Weights of a small transformer language model.
Size: width 448, 7 heads of 64, MLP 1792 tanh GELU, vocabulary 8192.
Training: a variant of Muon for these matrices, 810M tokens, 6183 steps.
MLP neurons of a small language model. Each row is named by its layer, matrix (down: output weights) and neuron, and shows model dimensions 16-143. Each number is 500 + 25 x the weight over its row's rms, rounded and kept within 0 to 999. Numbers have three digits each.
A block is one neuron, or neurons of one layer that tend to fire together. After each block is what it responds to, as a language model described it from the Wikipedia text at the highest values.

L5.down548:520472465533463527520490559488543499490509503484531530492480435520490539458458502478479483540514490505508473551521526507495516516510486501495498513470512519462521506545486495485544474512522519510489519468487549564490504543503454513501500533548514504484484535506511543511508512540477526532487496489503524493477513507516521527513494478540535560524479495512507513466498498532472521509491
L5.down852:504491534483535513462521488497499478530471500541475512524478479543490448504525486477503532499475470452500522551537493497488508542528520496514520495539502491496492489552502498489499455526501496526523427514497534494500515496473482499507509475470506477526476505499506504463522537502515531495513488528523488511471542515468565485495499492524488459509484532544510483480493466493496485495582
L5.down1262:493514510483515515504477459518518510486570446534484468529473502528487450446470511498455460493505501530493516523468527484504504487529514508450503464481518531469470458531475516483501503477490456539513541502555535486520464509492512483527478510474530507490450466501475538483484486503534507504480486512508508490529497531492522492510535510504558493563487465488495527522497493473486507448485
L5.down1445:470519514506438504520500520545468529480472494451501470540527534526481500484477504516519505479528493454483494505495512523481472488494492480512480438487496555479549481493504440500516510536489475530536541455500517485441464515512487510519479474486502490555501532516488511441516509496490524556530518521540498436472513524483489480491543515519511481524549553497525512454512526547482521517523
Mid-word token fragments

L2.down98:475480488523540504515488491519527523523521499525561511483502518512482497544504524499504480467462494490517483470481508495501477469498472509499502470478501459525516489525497515466515510490503472466496535472516489494502450459550473498504509502476531423526469474512510538539503497540478503525508524480497512512487503512548489537542455525476495509501519460546521447512483493487566522457525
L2.down234:531520482484506510491495502524549510546497500477473557476469486527526526531482491472528494555504496471507516483457523499525476473465513509520463458486500505497515511506538516502475508522506506483512552504523547505549507550486501503461480512428530473526497519511489456521519529505493528504493508475551545537463470508535489509514524489503505467515511479506489514520488480489543467485549
L2.down436:489492520525511524458529561539554513471518460517487491474519503487546487484509511500497515465536487520498564495475477510471490447539492496505488476512479511491501533533500461510487471467499534508476458487513496495522473486479487501511472549491506496522489514529543552503439548493497540532519497490496496467500501520483532482487566495516488545454525513505508501489462487483523514496472
L2.down437:493489469484511476475534496551493498502490518514467515532496484501452499458486493512489519491465501458526535506515543508498512481507476511512499505438495554510492540532477538535492454488490518511501447441517505464516478499516488493511492537524486546513476515513495520536500496520519496505529537510523501526545500515516516539521528512484486466530556479533494458517490474493530484493532
L2.down782:504497496473526464506474519512516534485531474514531493489499521454509471519509530542517511510528496509432432461519508486501466541479506478513517501495515521496485490511475495551476483512475512518498477560482525470543499536498485454518491485490456484498494505503509481478477492492542511520491526485540491532514533518525578498513557551526491497518483491458498460514510501530513515464534
L2.down861:525503517477462513512524529496478526478470504495488517455435487483497485505482522510492512487542489511535544500496472541489474512507541496506528526465520522534490498493502487484435502488485452482527498482494495481519538508491452463494493539528482451506454456474522499491484502489510524499551452531516477492521514489477505550457525530511479499534546491501529511526501497520469477542459
L2.down1178:516481499489517461518545475451494490494469468512489457489519512527456525509502519453514561536509481452504459493520509550501508459469496483518470506529485504480495465520462459485540522494547554529495485506507483503498477507522539520443468505509526506481501517468504486549525518500481451508471475539504503499463464489534536533476467495499547496512529488504484480461493521551470541531492
L2.down1306:544490464480492482497518530531495498498508535468431487501440485500474542506496514467473539500470504541491520507519469467486548483504523472494503520510487520487494499504487491504535465502483504502524553510511516504478522512517491457507540508491481511532532498507515483521505502516520472528476489451507505457475503513478491481490508537556505498430483461526500478475476455488499500470536
Em word-piece fragments

L10.down250:525528496496459529513500521494521498532489439484503466511517503454484493468521524454506505493465472463464565508461522545484478490466488538493433511517534507509500508482476487532543510546510501519466490467491508477546504468574476525509450519463468516470516494518459493475522462469537506514473509498452509534531529554452496537502501456485471507481505510483504475530491508532521496482494
L10.down742:502483503457478486463525464496487507495483549476496489499481472502446475477539520526476481465515496508539540510530470528514493458507508497506483487496470498566502468502528482491471512539476489531537489494471522529505504515510533502470468502520476523502530485488519495498477507467557487502503540504481475516509511536504472501506549524543463501485528524494500507475497487520493466466512
Surname end in citations

L2.down82:508495482482457500462506488523521507532466505499520453520519497499496492505505502536481516512521530481493475482524474480465491470521482491484478485487508508482469530499524488493491515505514489509486550490487530498502512550537549510504489517530511499562484511475477474482461529503447476505501467548460460504501501506502479505514506468491445461510494531516497476488440479515497501475472
L2.down124:488473531544532528528508526485483517457497501495487506492487527503484512487462518495456474515509483532517496495518499508493495531564518486486478477473494534474550525452483500507543481516441510489487488490488525550506483509464454531467514500558498517469520465484564501488446506462484470538480511482501461499521495503477504510477471534470524504519502464493471520533536525498506508507464
L2.down498:477503524458485467514496507524498492511493537488507506457462505503545554454495460499509493506518495477490517530516498506513459482479515505486500478504510485533468477469507459479498472478490475486494494527520515471514542498514505530534507456527501524559520504494517513544531467500495533481469458472468469527490557500470501497483504502496497483547504500505493503444473493531525502510478
L2.down1480:516458470523533494558518491527492540483480499463486512512495489508495521521543521502486495463497455425529493526477522507458496520459529486481523511489518521482502469526526499487550515450463500503521525485536472561458498502527504552506489511519513465506485496539542495472502464505475530522481504486523454502504481536529509488501497491500487493536488438458489518504478502527548473508528
L2.down1512:515498468481511490486458482490528511520471539550516529491510526498528471515516484491508482486540470512484505495499487537519493518516537498492498483484510519503489524473492501454478468508509565522461523530524502513486496516502458508533508527493514508485544552514535485496497486499511528479522477489524457503502553534496482515496494481518452511551541479517461479480521514493514451474473
L2.down1605:511550503482512512472504518493512510494544475481475514488480491498504498527505487530485481553522524513493501539520466483497480461467512505493492487561488488491508511524478473504486498518561496531471496479522516484512476493512501485579526503504503497473504524513476532491504521462566497478522520474423494501513512525462542498539508512521502551503485473517474519509513500528519479511473
L2.down1669:453481520481522471508511497491525509512511502516516527454508513508495513494536542464500489509469524485484479510481458475485555514490524478547540508465482518475500517474472517520496506507512498510519488500511524497555496495488457507561484488487544502556503486508479475503496506494515496481447519483483537462559460478527493509486465502509472442532507462523509487489500481523483468536510
L2.down1770:475484548527495486481484484471513493487508522506496487517532518514445494490489517524516487541468502553496468497497517514492503492504502466516493533498505527505524511537466474518468526533511478516486480484473526520498499530492505506536529496461536568507521443486475517518449489516506521498529522467480504534512520515497543481511512478557479542512475462461515469478493488494490515514466
LaTeX pieces and table cells

L2.down506:498483476508489491467511540510496503461517493501523557538470485535504475501501520493469485537487459503514496486516466525519504561502540508490517540500482454486522510522475516470496487464500475513471530494496471464500515535499499494509503497480511514556518557479504478488440478520465499472497463512482521486508450518519553457490561464534521477502503483540508497487480483503536485526541
L2.down798:569475488472483532483523515521468516494553533519533454497509516509542518500492514507489460529493490474479525504514483499500509548470476491516508475500498471518471487494516494524532504506522520532514515517494521503501513467513526526547516464445506506523504448486476517533471516503533502508515502474449510501486510541485453523486493507502544471491487533482443475465489497480469493508507
L2.down985:517487522492475498498522537499543511514493494493478458490514518486482485493515479518510503508536516539523550482509480514509457469514497487525489559483530462536517494504490510523474516500491474513499505514465494554497507433503502496494479477510512451494497514476517481476479514509481546497518508508528509523479500526502477502535517484528549556501499481429494520490517471507542527487485
L2.down1036:526499445490500517510518451522447479524490508525523481499518475488506483486534486521509488449503473483540519458515473503497482513563463528530515571517500488473498493493539476539481487490546516515508467500476495489523521471485471549490508525496484530524489476437484520476433519471466528517542488486510522511496495479520462518515547481440489498497518522485449480551471502480482540524530
L2.down1060:498498445479471481491493524525505464536468487482498505534521495472536482481484493497487490539478553520471507521500514560501485507485457499496479473500447503483474544535495485510441451469477490514554498504514475472483473468498498438552494487469449520549531522427501516506488462504505490520519512504482517494505484517472533509521488485444527513476482494487492511482475476505505462493523
L2.down1186:539498455476474534525521487507468487496482498512438528479517509507495471482521520538533518507463497489507515485493514526499491499506489532464489518528439497470510463459498487511563506461525474512526452520482506458543514492540491508495492501464490517517488491490518498516448518483527517507486488518508494478496475520475503490493511510479522496510534515502505499492493491446525501563485
L2.down1691:460512505445539504504539543529490493452502473521504496482484476495474505494472512533474499481516488483494516524541485504526532469509509506480519507491498462477526483456541496488493460429489485513521511509498475506454524491503496494508473525496498513520466485530533510504488447466529517506500488513496491476531493498558477500439539518482532484453506489526511476482477546499499544507493
L2.down1701:508486445530484505456484498519489498498489499556491470508503509498454470463464500490441520502499458435502472515496490558502508503494479499500505477499480438480490493488475512519475485419515492474508519501471523476525497531524497501489503504485501508504520533521518471485484491493520476482518472516444494514485525507476488466472560501482529500490496497496504486476513477511467518541477
Completion of fixed names

L5.down274:512497482486491478511500524545512499508519566476528479531494430506463501463486460482479557472478543485517540481521527521472502523523449519501445517518494494481550504488540533482475507505498558538512504453510468487474508487504498485512522555466469509463539476480500466541529522525483507531518518482548499565513501479489498428475508446501506531457532507538475555545515518477479472505511
L5.down644:493499472481510499500485558487497509487519510483486435536522515512471502533469493517537496500528513477522509493522507520535526514484521521517486512515534504546532460494468507481518488470501516513494460448542478487527508521453485520509512539523488544474533480517481479472531527511560506540518453532493489499494518508517489524528507480491485512500460451545539514498478476468514527531501
L5.down874:503511470501522523494504499503507480519452507524455482524501490492559479489528514524545530451522533498488488543502540524517527541470480545480510514520487503535483547539525481500516507541477569472506456488489473456543479490464512476472495501495497504501505509454516479504517444538516543487451479539485468493486523507486506491487513512500505421510491531519502510476521542535526489504515
L5.down1219:481527476517480512495506524540488516541497555523467480503492514499466492488528455479500536528460519516503506505504511488492529443518499514476508490560475518499518494519512480470522503518523528524499443490494521499490522500566526497485517488496490572470550511469516484470514450491526481486501502513500511499466453489466531508469541520484486455480513531483539501530514475496491481499485
Acronym continuation tokens

L10.down527:467490526451530525474467520493510495482523515502527485468497485478475508494480500516464505452429469454534507476515544459476536468517554485476484463466522537470470491466515500549515517475475502492512524517482494461497500454478503496426494517518518503532487558497503512529498507481484478517505488503500540534548504476523500480497509493509486480496463469558515498502523468489489521514522
L10.down1689:482484502509484506519548550556525488520506537508496430525501518486575514521423523524534504509529471536511517508466503505494513512491528455498534488523525536469513494539516509499498503506474530532505488492435536511503504540523487460497543491505533465517497556479500467480514480462519513531501496477486551445515532496530490548512497526497463515491509488511495513472526501501509460543469
Am/M name pieces, months

L5.down450:475492523534507510551515501486483501467459505499464487465537468498527491518517508507498451487487462495515454515592491472563492543531507524488528504466492499513485492509490533527493507493463513471500481503509512510524500466537513510481478521471501530539543517467525533561470495500489561513488547508475508545504541527519489503533488534485535450526485508511503477488524501509496499521502
L5.down919:511491526465529483469516523492472498503470498508495485481486533522512503502528478488492452528562452506519504526529496489519519474488486503498462481467513482502535588506505491487505530528483476503487520504520474503502492486514502488503503480529531536472508546518536490494511546504505516506443501520543502535473484474483482500458502473522491510504549480547492502502482471465475469500517
L5.down1751:479468506481499493452474526500519467505522537471501463506508514505535523512445521496509481482525544481532512535527500572528498493520540463499498473479487503514507506521471511504476497465475539485497507511533478512497501480493539547483475448476501488510500457512520510467476508533520488476482503556498522542466507511465469458505481504568469491511495518518490486468492477505509488552527
L5.down1787:556516533510493475449507543516475518454514521487501532506492442514494479498473488473522551521545489502547499536469484501513527476486510558508516500542528507483477475493490507494534560544521542514496482516487439509542511531473502465529442495438484469509503482482471500528508565497564471505488496524530472470508499487534500499508483519503482528497517522488494512533474447512476509480489
Mid-word syllable fragments